config = dict(
    num_hidden_layers=9,
    hidden_size=224,
    num_attention_heads=4,
    num_key_value_heads=4,
    head_dim=64,
    intermediate_size=768,
    vocab_size=1214,
    hidden_act='swiglu',
    norm='rmsnorm',
    norm_place='pre',
    norm_eps=1e-05,
    positions='rope',
    rope_theta=10000.0,
    rope_fraction=0.25,
    qk_norm=False,
    attn_scale=0.125,
    bias='none',
    tie_word_embeddings=False,
    parallel_block=False,
    init='uniform',
    init_std_qkv=0.0334,
    init_std_o=0.0,
    init_std_up=0.0334,
    init_std_down=0.0,
    optimizer='muon_variant',
    learning_rate=0.00224,
    lr_mult_o=2.0,
    lr_mult_down=3.0,
    beta1=0.93,
    lr_head=0.00627,
    max_grad_norm=1.0,
    warmup_steps=200,
    schedule='wsd',
    decay_fraction=0.558,
    decay_shape='linear',
    final_lr_fraction=0.05,
    batch_tokens=32768,
    max_seq_len=512,
    doc_mask=True,
    train_tokens=282700000,
    max_steps=8628,
    dataset='wikipedia_en',
)
MLP neurons of a small language model. Each row is named by its layer, matrix (gate and up: input weights; down: output weights) and neuron, and shows model dimensions 0-223. Each number is 128 + 24 x the weight over its row's rms, rounded and kept within 0 to 255. Numbers have three digits each. A neuron's up and down rows have the sign that makes its largest values positive.
After each neuron's rows, "fires after" lists the tokens most often just before its 100 highest values on Wikipedia text that the model never trained on.

L2.gate339:129119145146137141129082121114101084103099104126138123149164107117104081134139119132136144107110101151113134148120112177163186121164129099139116144124105069149115148122113138161136098137101135099154134159130108098127156104157158070120093118128142133099116133167145153181119125121149096112138120132117116134116074115086172112163133104156112092098133171128136143095070112108121122163128157129091131127104108161107115149131131162140131130118143101140139132130133135105146129169094153080116133117101161122127166141123116116133091147090094120168076148109131143115148150124131111112126155128099128143154110139128143159181169119112132174177125182153134116133108157121145135167175
L2.up339:103105178172158117137150108122140151083109123145131111117142101151140151133131115120123135125112097108135149107128135134114124100143126157140134127111116054158129098124125167135122097118157154099183076131146100109074116124106114109131118079158161095127086121119123132160091109126147063119139170129116120134134086140138157118146145118136116085087135145113123146149077140136143120116156161139117139147092122147104150111105141120120143118106139115131089120132147129131107138148091108146103128116092109105096142132164148111144107111102118140136104158105142155154107182173140109100112090131135110113167110113108113160152157113143140165133072148108074185092129129111172110167162
L2.down339:130156196150124115178142123102138112069111097160126163128148103075139132112147170116134103124108082167068141123162134132146080122152122113104128080127139116094124135131111085169129119125121131116111160117139146117100168146174155127156144107108130121119108136159123173126145131122087153136158096137125133159147119102098118093119126153160138161146123115164107135142135133150117134126094099143103108142137124118097120118107113137140146147118147129163138112127115113111101165178173103144155137133114102107102109137151098114136105142165145130154111158118135135209144132121107176142145106170120158139164130129119142162137125095141063098171143162147117164119135140121135118114167
fires after: " d", " c", " D", " s", " F", "in"

L2.gate128:122148147106135130122118143160140097126096130136121122148092189148136104082121155097163150119113128134118118129149107151113127086089167117138104125117137100117158115145133088141122121134155101112160105134131079149110129124107069088129131134122115159164156196137147110179120095139118161140168126137118167124109163129153174090139168120130138137132132119127123167131134127134137055141131169135148100133110143119116152092094076121143108135084140121123095097132164138131128127117107123150189113159159100178107098127133130110159101131118109118104125128091123129151111090108079158127072120136146136103116138147136119084129129138166115091140124178094128168121100112136136122118102
L2.up128:165127120169164155112145128142096108104062125142129155167127134103133169104167095096135099126110099148129156132115106156089152140111164158113149163162143084156119153108101140127135114095109127141131115145086083130101118145129111087146136128124088133132095123124097129110122136143145141135102140139108147111174074142138125082125144107114128123142137094149134110106145140100154122116107147111140088200108110120167137118175132119144139128086099135155154109136075123126115132139138124136145118113139125123113127122130158085113171158130159150147138164093101148136192137118182081150113175112149163140133111072147134100098168117136146150139117143131120147139118113138151082122159
L2.down128:123127135133166177119130091171109123138110131104119124147134130119124135163130128103084105135121111132171141100110104125117115143146131128100165103164112103125079130093058127124117123135067180146113147142130154132127178121082111141149153111145128117163124130078101111077131128133130128133107136117132110078166107106150131146129142104089080147156123086116126122116106141104162131152096098140106128137101097075192139149129112122154170114112082149133130102148114155132138112152101121152169155133168140130111099118145146098126114160123124123135145138134147153098183111065147086156157153148129157147135129148110132127138098134160163144114134106132136115108134118090134073106148
fires after: " F", " f", "ac", " T", " d"

L2.gate498:148154117091146156165156174086101134123161120138111107177105127176086189122116126141128151156105156167133125087101149136100121102082085098095093155179189127103122120139143134133106081167120110149110159108122114143100091111120155110131117124150121147146097094143148136082149134167133114105165131137122147126106164143137123128132106138173137147178126082137138123145108152165155115096121107133108128134140101130112114140112166114136121121122073181100107152139138113128104146089175166125122142095115150146141085126122116121132159127166115092125084133117118153139131151126147140100150096144119103119173134105131091133118139140130112123100143117135104092115159120126123099158142
L2.up498:123119152115164115135121128120076135162135122142133087138171121137115138145093136128142135127116093165174159115141100130116119147099122072122117130151165087113117131137158116143114141139159120135136132076146117178095095075157138114116077198079116145138096107103135110072113130084133150075120149132133133132134164131089127148123109076131156101115137110134140089100109120114140110100098112157109150167089154105120138121156134120108151153109113150085121134156124128118129104103096117118103142104133136083185111141115150099136100160128121101145126112099136127129136116088124149160127141126073123135153127102128112134137147102095128154104080140127139109174160111130153176158112
L2.down498:139150091109115127131123140103127153092093135154136121093124184116151152154097135143098178136145124145141164105110116113155063129095079112112136138168110117106112116159081134132157171148106135140124120142177117138124091137143135135159098110182139124126085134144155159064111136123141108118134143151116152120163140114126144127136159113160127108127120107174118112131125131121122098145135155139103108123144122094110136173190130116094097106111150149100075102158129110139119120102139119120156154132137098151097128130131101124136152179081123155162159131128136171097117092084124138113140134101117142117157099069117142108135130111171123110120128139137084101111092169120113131118180
fires after: " v", " ch", " f", "j", " T", "h"

L6.gate650:156118151139110096157127170137140113082137135130137123142131184121126141091137091091149105098129131086132103142094114136093112100104106096132113115154124107110152094101117107120116086129122133084154153164127150143117176136161142082109103103137099124180133132123124146136100184162145153100116129139126106093096117137157138135133105140119108118149106070103146129086110119143119090141158145094100145157143152124151185091124081118129119120083124124121137108195128107139115141137147094083113076140102141156154129081126127120124138127119096125128114152146141154130138133151138108141125087118138183129168128090142121107082107093121155111087150144129159128144179107150134121140116
L6.up650:138117132093112087128117107165119122116115135104130113142153159128101158129159112098166125091138107114171155135099139160131147119109139172126120137104105147136147123138148090155098115145101154122116121142136114108102157186181130073155113100188104097131099111126116142113141137120133133121123123129165166094131152116129142092161131103121144155161118123143157145131144109128127135104137104137098080102124129102119131161094073115117121114122116133101120081163097148113075142131120088149106086183120098136136154132128167120117075177139152104132127096154120124130108160128166105112174116128169131131154149111146145122132113153094128112163139150145124103160175143163136158059120
L6.down650:150098128139175139142128087152137152151168125091120117139153123151100196155116130140134102146153080080132127149141149161144142114119152165121104165146134146161126115153137133126134128140112160169150128121134111152128118155126116070163111131106120148084122126129138098144093155118136136114094090136112116133166161170152135087140125137102088149149117119144121153128160128147127180119131079142133133137118090112120136116157113132096135080116115127149128139180093152124122129126099139120095103143162088144171096159173121135113132129171154092117123133138106111128111144137128169125108091175111135125162106132152129122127189107109162184164072144126141128144169164124098148123100
fires after: " ex", " was", " be", "id", "inc"

L6.gate97:148091157144072105151152125120077078123107117174156120151065129129162152138131128127165113137104122124119165086132144122132113096134102140127099090125133150083120128128139139163140125112146071108079161110133128117102075134157152122133109141121102146116119152133117126129153104174109128111113108112151111091138084134103127145180147133112130154177131111111132137105117116139132104156123121124137161123145097103125128153113096143161120115124134083080150140163132168158112143119123085149137132100165131125099133171118114158119098194129112157105119111118131141155121154101107158115120121155091123121136084117130076083118094125151136091102139149106122128121140107145129105121053
L6.up97:134135178156091099088175087150131091103062119157137155137118140113147106139113163126158096159121111120081157103154174110120127136138127139156132137135153145151128118134120143184105176153087106133098143133167104154075143135126156169133136094098107153095137064084166127119135087094096124134171165112135107129120142157092096124132127162094083125145161142105148149147097107112139105126106098133109094127125140166111097134089102139114097102102121128140118113156149133152130139121130123143117116098132132174125100187094122155120120159118146129128130126133125107138104112150141165143112102149111105111088126111113175114130136128145136126125125163150107099114097102111114122109150
L6.down97:095124164117114133108174138139144134087147112152127168157113104162128131136114124129109089088179139131101114154126141116110141133100158110122138175123126144116110137104145100122128150170113127147137082169127109159112125166089160108102087147125079156084138111095107149090132099143102154153163098130139129185110123151098103166161116131085099138108115215082108129114165123115147128097121130155109106142109130147129146123117113130121109132148135114171147167112145186134133132160173089106142151112120095116147077153118151093144121128149151117124119113108142140085137156113098116129113104111134145154150119110114124096123134148094115102078103134122129108121096097165112148121121
fires after: " to", " was", " con", " In", " were", " is"

L2.gate641:172133120111101078146143127149126118108085126125132144147093159107137115122112118128117150129090077126118127120126121127118121115096135136119071129129090120107115120088170097133137147154092157118107158111173100133122128154129167132122176155156122119147101164147167130113130140102125145089119091117126131108106101113147119097143135129120133131090145122118186162103153139120113108121136118112146120123198124084169121104152095144111097123104135116108164108133079099093114106102111175128109150191120133134112125109117136175120146182139183148067142153107101125152108101143121118120105150141127143171081141110128133141176176124080126166160136110146134132130124139110104135107129
L2.up641:136110133127161133134144122150155137114109132112171165119165102132081105151145147140113144126127077165138084083088122120121138113093086138138165131159132144144112110132131131134174126153139098135162114116116126133106129114120112143124153129134084098151140153122164186145152127133150118110149086129026138122158152129133138125107132077114104200126115154176134125099136141155131173115144119106112135102121142128169118145091139123152130133142122126110140116131136175128150133165135096121128120105150106133104121143091084112128147145155141110110134112098138108102117113167137157107099114144132159125130150104071104153152116136062139112110079101132118117116166153110092079142134
L2.down641:111134062128107114154140128145174168101182075090106109101123104156198124112127170102127127132132103123141072136134119131094100130142124134132167126112137122140151136131135137163086104118162138103140132103118161090140138091131145083127145126165137173100110126110117152087126138161175109159076127132130108125070108151129104149093128157149150141181114143118108097111126138150174129116112120143139135104090097151128126128144176142147090155157150129136115119128129154150148170120118131123122149128162108163170141136098127140151162101172121150131130119142129111075162076110142152094121120104096139108114109163116151147096124145140122129135128137141122169089140129163135124134126
fires after: " c", " C", "e", " K", "ue"

L2.gate419:130119121101108133148123123132162125170150136153137104097148117114176143147154083127153131113099128137119166116102138169106142161137118131106109096191082172156135116109130111107120112130117116114150135052111143111142107115137106109173105124125110136108109115169102144115180159135098186112133120139085077150125081098130093123125146117158090134132107144134089157126113147121095152140102128099138154133150135124087166149099126145149167129117116094111138144125131146107125162096151136132082072108108093156122138112143146123129120119110096147139068148144145139117105141143168147131145098117128153157118161122188111104142075131141146103134145120145136151098125115146125146066120
L2.up419:128162123115136106150129064164107128099136139145149100119126122169109108149188117159163152131136131110137157115125166135110112106179130087095149155139134150107164130137124098117131172115094117116165112140143101121176103116166131140116117108123145129104137141118102166109121114103157154132116068114116070130150147118075094106164130087109107125172119091105120161159138112119157145136138132098135188084108110142126119126125118154117132129141112150146136123141134122123103138152137139117170100197130090144132095128120146146151157110112152082110134095102134140123088135097151122142120112152101148093151139118134122100129112099075117104070132097137159178125127131171121125114116
L2.down419:082171134082145136111147169118109137107150133132141109118162086150114139149126129125152131093095143124119131102170113093191098122118123142145139136113113099067113102154144116134124098115125127137130166138165167156139125122159140111173132098134123124136149130111102131167109127150146149091132107161118111139120141130113131135096091109121127132153125126092129148132130151116116133098092119136183092104107111108140112130145089078118153123119131142091156130061169111107113120109138109099116155123103154110083094118165140085148130116135146091066109094170101135126156098138120130152112138155110180090103118107139111157119099158147148127150135121098107117066069120146145128155110
fires after: " L", " l", " m", "ist", "ch", " M"

L2.gate30:159130145146135151128148151144116105158146145125138161106081135128119108077098133130096138111147121150155151159091166165115184115167126118154137111164135155083108176116113110130125145150134102110134108130128115119119119143156121147099144126167130129171104188120136156163132124150126114104145105157141133120097113108142123112093166111171103114122111161150175136112131106156158146087127144172127144127084130132124070100121174129161075146129111137135113178114127141127147112114167103139119141094157095125132090111126118099090106158105134152118173114128173130125136070107101138113090125134112097142140128110137107106098119081207141111102153145112155135153137126115126123123104
L2.up30:102146124138165138137141113104164171123111078179113145149134146128158128127146103148137117071126090155119103158158160128127146130131133100125114129108146111136165116131127171099131164120126140151124095127119118195099102141170147095161123061081119152138141157114150104118095105160084154100122106101186121109123129157158118106118128149097120126137122163177140139169130134119156135090127146130170142095086132172142131121107149149144116106134132093124093136146133132112109121141154185123137127135147090131139129149144139071147118163151138118141133107136106157123136105137162170173131140096094140127103127109107159126107120121110168127134187140118124088149143144079108137127158
L2.down30:157143122117098146154126115125154166145131078122108187120145174106167133085121131122122163116161150150092070103143143108097167129135108119106142119091128119133122145158118150077134124178131179112096174139114115119148142132136154103131104110121126142152152131115144097103126137133158144125156151096132088051111130135134168122114155138123150123108113165152138135179151131128168124166168127113153173124128114154136116148133102118137103125117165109138130165095157138096139132130134130080112127116136172088136160152161132183124090133153137127109133149105118146108130143136195105137086112120098146140088078109120119137130151171146116138150131110137129142159091121155112151122126
fires after: " W", " Aust", " Th", " T", " f"

L2.gate525:125125134138113057168110155127139137173137137166166113063157152136130133120114108128136156092093113118124190119103123135119154111140163130129148145144119126126150109143112135141160123125127151175111105119118120160152131144110098105131130107084150103114098128113103114176108112142146145125154157149138105119127143138096105115098182139122106126123099140129154094118105146149115097142152150128106162129145124112123177168080095144181189135129111108127126132150116143151133214155148141117142168096118155098120095160081138154128122111182140124129126116145100091148128118097120128127130135121154138112101093105135136094111117111137128169137088116102136132062148124113107106122089
L2.up525:118132169173156109145110097101124106151111172148146169096142145102127107111080125145146114144103129147109173094110119107083159119150118125102143137135116155100099126174155141121167106147101101109134121158084146130103114099131162140130109120125157108117133147131167161124100127111146119117127126148125093132096165150091148123150151129122111149133154139197114124108135106091105086110145092087117146117116071148118148156184100121148192134127113145099119135116142120104124198145136108126120154133122139169110094108095116117155173115124150133130155128081139124148129116173152094130149131102112127114139102148141172102183136113130143151163167149112122154117121092138141108137117
L2.down525:167122111126118121155188168119112154111132094121173119122131139094121132111153109093154151119145124141163140093132153155176075123103108137123139130133115163105142121125075141141104144124107137109141146149152135143128110177137078105176136116083114137120121137121124124123161142126134131150140141138103127141096138125095129116124139115126162119089119167105109122107136152142147150138116161113101096123167093119094121164131114100184158054158097100129124152120071111139114150132118164124162142128141130125113098144108132100143169120137130125159096121125143133147135084130096142157182138114119168131112079180135173129144099110121153189172155101137100154090099107111137107119130
fires after: " Re", " K", " M", " p", " Ch", " ch"

L6.gate253:133156126122134107104139126093099148103109127129123131128141107161090171137145117088170142122126115143170118111120097134114135160093137098084107120152110064131164098137097153127067123124139118108108113124125135138119106133150103137107109109127118164163130144117110113142139097099125166137157144161094106150141127145119186130124156103136164100135112134100108098147094136131135095161099127157094153115112141127173130125096132121105170118098113134136123103136100141192116102113123124155135121156155139056077153155111112116139129133123124097123154081076151178132147106126152142141137096131182089141113168130150122108169146133106087085123114161112140110124167088142143133144151
L6.up253:124111124150138179137132106096093162154131106135116141113099143164111107072127131118127105106091103148085125110184125110146117163141110095137143175095136072162191104143150145173139072131117155134124103156153103166141084094143156136108138098140106113105109142146126140127131115133148116167130069091097111127132141170129154150109106111117117101124144107140175129115124141154155104146162114045117107156168170151140124084107117135112127104092131086135122163130169114141111128129109151120122124130090176158153133154132150113131113148114133105115144132089145144151127146142127119144098119101131162162127136117136099136119136103124123154133097117079118127114104132131136160129156
L6.down253:073122115090100147124110100124100140084154102124132150131104123124122128092145101124141112123129105105135126158134093142106085148177099122126121111131158112115138126094115162163113108141152103138103120125106123161125151132108180097113140120118147112159146139127131132093109167143130113157126138174123104143163130172115147109143086108163087070117115102138140091147160163138149097120131110116085142107168116114127121105148134123106153105112123102135105112147177137136115146145148110141126132127118072100111122173122119174160164098099118137077105105108145147115095121134106125156144164114147158164097139109136096166112146120111058100132110099182082107126110156102147158095145
fires after: " f", " F", " c", "f", "\n"

L2.gate537:165092143139092116141135146107104126155166123146107146153081136101132093186113131145138159084134139109089144134151124158154139149096107150124145120116115172142138142104138128134149148139092115122131104103076114139111141119137116148128097123126114134114089035124109157129157139125182137102156170130117125173152145161116124114159099165113129089121138127142165113121089179121133092159127117117116129117133095120144181119174107127124082112153155123152137137133125156141140106104126172143131166134157131093094092151135143167145156134092110112093159156116147156153122132106094090131133133117156121092136119144135117122154152136160133105133104069082145109119155089144151121119127
L2.up537:143154147166120126164107124126120124139116168135088154123151099126117108149119127147126071109138129122101157137109111180158094149119130139127111126170130155147115128154069138109098100158092099131156145128070114144164153105141120131163139142104128112107132137125131110097106137130094083132118109122080101100152141131129157128112152088076118078158098108184102104093105127185114161100117193127151137095140151127111152112166147180137171109110108100154091109096110117140129142145123145126122136134087122104162144126124095096096153104154142121097116100140117112090128101137117149104133104138060145148145127090143120149103108161121122123124140130124158116095115140106140122141140
L2.down537:144094106100128102161166143083152120138129118118127119096155131151091129105095120125183148163143170092163138134109066119107135153092122115153126112164126167077120160085133132141179123107110148151120170132132125106127135140096161120151149111120150128187105107136125161148153063157146138125138117123145110125165100155119150101068155107141124111113105167095137121129117161153152152128116112118086171138133108111120129120125158113072104137095123131116157128113138136147133164122107141117140125094159110183094149130131135132159140130149126121131175114138163150126139127105103087141106150082163106130116112161090113127137121108148118143096133125121132141122141128185114079090138
fires after: " m", "ic", " K", "qu", "e", " de"

L2.gate445:142125129141133168141153138133131121158123093133169181091128112142144151117111113128123139088159154130096124106167092135091103175140148146078054125104123153116120091149093116115115104165121096139119137125153097127118129123131117141133153121114123140122099123162110134152109126166139140142073082128086101112116111079161145127089139131125115078148159116135124107145088131144097130151178143173119139089151154109108144086177166126114172124109148161136135110119142160117128153127090082108098112167139145104142123093098134106170140126092138143109116131121105117103098172125153095120150159164129100084112151111140100119103145110097131148109113138092115122122145163125146141104111
L2.up445:149126143149090134140126105114140134088126166133137123143144111134145111146102144121110135172126117141132171162127133091112085137125129159155132132125121137148103123112114115100106049135103151146172139174097123124095109126149164136093140150126107116150176140162134141102154146117142120123103103153105096107122140109147157142144170113132133114109130162083128104140161114150104155167096145090130132082169104157149162139148107141102130156151123094085118141158102111110191145200132114162123070125104155164119110093160114099104114117149204106111111125135113121115093114138143113098125112132157110148089146114144150131112136122097136131141161115170091139116108124141149112127103
L2.down445:128115111152172152156182094114103093111133140137151127126167120162167137135091125120087127139131126116163148113104129124141112113094142122143124152130096152131150120157160162137109130131112132160148167131114114116124142116146159086122131103104115104115160171136133081090176132113148158112173105159121154132126125151127145102127126122153135127119162180109117147141113083099155138119110151093110068141117099113143134178152109102143135136143107107110129138116131193131146178148103132104165127132118160141128110093128120112139145115104108090127199121166149175182118145146131159131125131155107181142144136110159161179139122120117123099188149108152144118128112100112141127146168
fires after: "ist", " H", " G", " W", "ac", " L"

L2.gate296:167126108177141133128166151149130118146130135155165119115121104108092077134115156139104115147096127132147117137105131112128112137147123113120129181142086123130159160145138086129137128131100129095090123110161162112121114111141137156120117119173112128099137110099099138135074072091097101131143144115124151111110139117147070103150122145164092117119128167124151140129117149124132115097119139140164145105148123091117142182140127102106137126119108124104112108177140135147133102080128148098116181113133123110120144135097107104148127135155113129119118116141118152107154127133141133141033100111132108204131123143149138128159132105123178101126127154125072073132160151120092113137069
L2.up296:130130157108117152140132129132141075147136161138165133111087133100145145133139131138136119164156160137132064129136150113134112113148123130099143117162129128104117099139070101135145166111113133100096152102125161113140121113150172149122112122117122138126071098110099150119096100161072100101162148114130127126093142156121120174128094118176127160128131175145122178167131103126129134118113134124145127158134121127127108168078104096104130101153112128116122160179185149134121160139125090086133177113166100072114146109088109101163139141117107149134145105120147131123133149104144101160116108138135119150118082152149149126149131117139151126122147105102072085153093092138119125096098
L2.down296:106147171116111167112153098169082110139135100143136165145116094167056159130143120108103129104097135107121100165099115127161126124138107125109143122120134142118172108122095099128150114120117116142132168169136152095104101123084102096083101149112176152135152126129169151102121101167138133137143119166163119098179143136102095121117157106147079100088122162155109163118083136131141110166145149093105149167118114117138125162113127117132154078125098132099129156143143163120145127129121137098160155128124132140144124116113133134143090141127141118128110171153137151141162142061160126108141143095106142116105114097104085146153138109176127139158141165110107117131113146111120126153099
fires after: " l", " L", " re", "and", " Con"

L6.gate561:109147179108132095097164110110172131113101141128168103151096122103117174141162106150136100124127090142104107110111108121162148176087089128137107138102121117079106176146131144150113135144128121116160118155159109108115188121140138152099091157119149127148120082096102104139076104120139120123107177082056135138131124146108117131117099072183117137133120124113134154138122145130134121113139147129106143123098132140140125125153127142123137127138186100110110080145107139117151133121130095095161104097126098113128107146126129128092116124147114149075112119116175128105150132163092150138145164089108173105147160167105136121095141138129133127155149102113105136110157150160107151124145
L6.up561:108123126116159120137078144180131125153129133143142175145150172122134125090116147172125122129103121124123107140141097162153166107156118164103139138133118129159153108157119165132146112101105121128087100145159134151139110142118132140098124150145142107073147083107117122119104122084151149128118106107139073118125121113138159119121120116161099138103129115147119140115125095101127145157135128111153128119105137065173190125141148187103146165129103110085138112156169119133129086127118098111093145152106129107155105097151137104156117140114125143103150123135153160108096115192057169119103124087146094164148102159102131150139112113094129128119120157167144099117164112144121089138123
L6.down561:092098133149137159082157087132130107099099125157123096139173176089125101098097133144098094144149087128172143148149106118124139105149117097094118151136133163085097098114153061131124139118138124157120177120153153163122134119125115166100120181159139144163128141087079109105146123130092113109116118110120131124115131110137150130094114175131124124123100131172099087121137127117107154157129120131152167132134138140106114101062121148130135100143078127116109133174101136147116131170113123137114144142160086112111141099141109139165164139126137147122131132108104133104137135135164140098136148104129134108163138131101185100159139079127160164107138104123128120185129115132159152135111
fires after: " |", "0", " 4", "-"

L2.gate305:136117118137110110119109200127115173131172108135117137156099110147108113075171129139134115127101112149129098100150135135138174147110137106114108154123129073106134137134124153120160133113090133098156122128101125163110081175116121166112145151128163130107119107108118133119136157124185122165100125114124114168115120135095104147179089103140147114107103105148132132108099124104159151144153128143158106157123123137108138136152109105114135113076141138144120087107101158081090091093102154144095122101164118126144141159144136093125156114108078116094144132095104109158099140114160096169111116186154107091111103134109172113095157170126146138137172122134123106101132128130107152134129
L2.up305:108163107112103149154148126148119148088148108136125143174112117095106120155130127129135152156130134152144137086124099097145108137133124170135089127057146099101118113114161068126126128152118152117121110119132113131155120132101176167117174114117141116120118181117116131096129113162196118171134113101133177097085153146122070086137165105131115126075110133124103170107113122157093105169123082138105123127146125121145129123147138163113107134082123146152099157091112141157101122144116136120124132128141120124144129172152135101124151128108106130119158106132110135121132137146159107164124165162151123161137182142096109105151125141095150096083124070141077112134136141137146117134142
L2.down305:147109170092114115103108117156091120159093176121119151099140112110170148149141148103125136112173132156108130138161143114131087142157113152138099109116141137098115130130140134138132122124161169159115096159101091106134134137131109114089083101155159098101107119116171118115138129092171150100125155152107125121130152121118149081109100091104151110156111109108094122141127146149135123142105157121100174091112133173141124108170106136100122096137107110109109149175138162125132150132154126145158125106125144104087145155172112161119086111153116142146153076137133137150146093116143126134124117134157111123111106161199095150127176093154069111132118153102144136114147101172126112147161
fires after: " re", " f", "e", "oll", " c", "iet"

L2.gate96:119113157066116100139186146147100126152130131126128122149159125102124135106129120114144120119102151106110128171119090117140122146183111162149135147107145104099159130171136132137166122159159164120116148082138117101148131120106142102163153072144148118110130144110100126092122071114168140128081166110121098157161088153142158152161114153138162156128106137150107141116119113106140135086108106114115117126138131104118093142085110156121134163147132137119065150123131119130104132084118168094145160079155150127167135159103126102121149098117112161171148161095129173115128181119134140153132120109125083112135140129148159129085131129119116167108155142103117109112097134133143161149157
L2.up96:124120172092105115114148158107109120150155114139123140109135095089116144099141148130162164160155110153132091116118116169127158122121138133124112128130139098094158134132108133134125125135153149140146146102139133099138105097135107121143134128126118143176112182136132129136087140100108159117115120092123143161157104149114125110115129157157148112178126141107138130089114098148158116142143149114117135136103093108119142142182109117105134203151122102113117116162125085150102115134105126082149214112145146141148150129131096102184106157104115072163102182111136134111093157124179153143153131109120122106102158164122141107117108176104126111150144124059165120098119105126123138111153
L2.down96:124103106126145103132106123144149133139114125166124134155166134096129101133121134144127100174121123082163167082108098194128091160125122136110106085124161123153157137112115072121110085177124147158116148128150098112144101114118109155119155133193141154121121145112080165140127114139118143123175117125142122097127161122143164159120166118115109127137113170105109141147126138111176119136173124125103155118107063093145123084137089117137117134061100131100129158140126094099144102110130131095146147176129097145102149070142129148106132117124095085133145150118119109128171120136161144107106146088124140110140119093134143139127124103124140119182115111132123095101142135107149109121142
fires after: " F", " f", "ur", " le", " Le"

L2.gate509:109116107124122136084152106115158162091156158166174140081095152150128173126116108098135139139100151153109103086102134143099116108184148131162130121097120131116150150143143104141102180102124133070138144111120104133108126131160112134130127130102129110144138147070136157143156152113130150150150102134106104117127147177105083157099117152127112177164181198137110142158113146145094121119118080144085184115087111091143131140164133109159118121149109104082145185150155152111124138104113137144122113142115157118140095132123113109138111126135136139134149139131163169127154143095119133119103122133132103114142089132124113140142159109127107101107116087141162097135102114095150138112121
L2.up509:179144121139145134140086108128142145151119122145173112094131094163128140098099133115108183115129145127135164120115178145112118101109181123146142150155163109135130122144113138099117163098130105126145142114138158156177164128128156124115147140132114135069112106118157145144164092119118093142092124138123132107154152080126102164127131106119127143179093154104066135109171084129162167106129128098125155105135134080141163152119141130124143144125126114130101115162125126135152143095148116157101155178155152140132101132160115151151111171131109090107161133143124161108118116134108133161078096123156108163108145136090147127132105110098139130104137110076146174119160152102112153153157
L2.down509:145124143158161154169098144140143063165132099183118142129160117132150148110191095141110122124110167115180200114128110135154091113125136139125116152128132130142178106141146109104088110094106086154164110112153108140140137138107135097142096120133120118146109105154136141088096086172132135147101106106095121114125095134110153121120140117086062106136111119139149150147136129113108136145147136126110120105082129124130136135106100156108137085100159121152106113104115163138150139083137129085111130164146122112103141136131160110128089166145118125148132128103078116118140138125123177109121098175121126137118093135112116101102144104137140172132132165070120133100136109085144107136139
fires after: " L", " Br", " l", "ash", " C", "im"

L2.gate13:145148153087145152127167150117125130116141093135163091081142123099105117133162122157123098106106128096103168155154143152136063088126156054081141156138137089088119140148117155116126107138125141165149068074154133133080155103148134151159102136138143103120122102113145176109158095135135134107126126172098141122090119130145115115176142113137173124110146139112119145105137155099116117172126097146127140127144129122094137140113164123124142151118115105103176118123102151159128115118126144129117157128085110137158110138165154100112165179091128155094131141098099143131116131090102102120100113119152103125108113115120134148150119161144145128181130094094103134135123120113098127154142
L2.up13:147150120125120098132135109096126153138162144144083131134098174113126174133138173126142134102118102168159106119113143110121141142122118102098144156143106136129117114128149148119117154163145125112142084116134099090069131130090109161150094134142156126133109101125108102118164100112086122182106127130135137101105151112133145128176117148111116148113158119106153149136097145104101098134176134106126098150122106152132087138111082118109157206138143159110120100132153072144132157087154126100136160115161134118109121110113133130137168133148112127150095179109156161133109116113181105103150167158126132111179096147172163138119095146115138124162118137118177107115122099100106156150131
L2.down13:121165134149189118089141195108073161127147159091091127109135132112131126110114115144165115153137120108151125124121100159136131157092142129120086132174119121141114130174131118127110111155130138116139118091165119101150097160111102146152093142118120104170140114130173122135106121160090131087138131120122083136146140119121130148131114121119159097106116135115102131113117147100159199179145175110111108155146094140148133157110142138110110126154104095140154144150113076100102175102078100107137146097151108113180141094118126140083123124100129112102104119104091138120127119164101063164090151111120154118127089143140100108113122120109158154125145132136116135097139131118124131151134
fires after: " M", " H", " E", " Ch", "H"

L2.gate616:104135113114094128096118155165171095116128138154118178107168120142100142117168152101107098158125122128116098140163144161131152100135138112101115114141151135157131111104121142138140127126157168123094116135110123141149137126114124133123126143132152132130078110162109149149151139091129133114086097129134168157121143116122167113145081160069160086106129108135121066106128142171083084139110137122116124131136114126133106134073143087127123082133145144094132120144135123110146149098092113149134116124121123105119109151084139137091123096098120153122087124076154153111144183167173145149110141157083142130140063115132105181105124135141131121090106110067113103134106146112126132108115
L2.up616:117169132112134108144140088152109119098145146147139146145135152177121089152121126140137120111122156165123074110152105137124135144141134132124121137154145156126097116146132121094122140095090099094123106168106128130073098139128129147122099140130119141164107115127163111114174103192143152190142106087174123129124128095135112136148099111142118147129111101129129117108132090150113139093106127129141136155104134143117143165086144134107115060116156121101186151116121145089105129130096131125147158131174141082142107123048121139159139138115127115121155101078136181143109161120151143152084118122139136148134152116137114113141084191153145126118133140100159099164129123093119123154122
L2.down616:113173145180078091136141134119119159116158145110131115125114108123096123164100133119113088121106137128061148127140137096138126136079112109116171092128116175086170101109104160098155129132130146139122145149116109130159117117116117110130149135106099146103117129118120126091117134154091096129086131154127130092052101133159096085129111111116093139135126151124128131161126122125102165146145122165131141082116132080173131122097092155168143132123119152100075141164137138136149085132130104095121146144111119096114117138109131134142144150150143153117108103148115128116157129113106148149146117152152132169087147104111129115142126190111179132121095118117084071147092132148145154108132
fires after: " cont", " Cl", " l", " re", "l"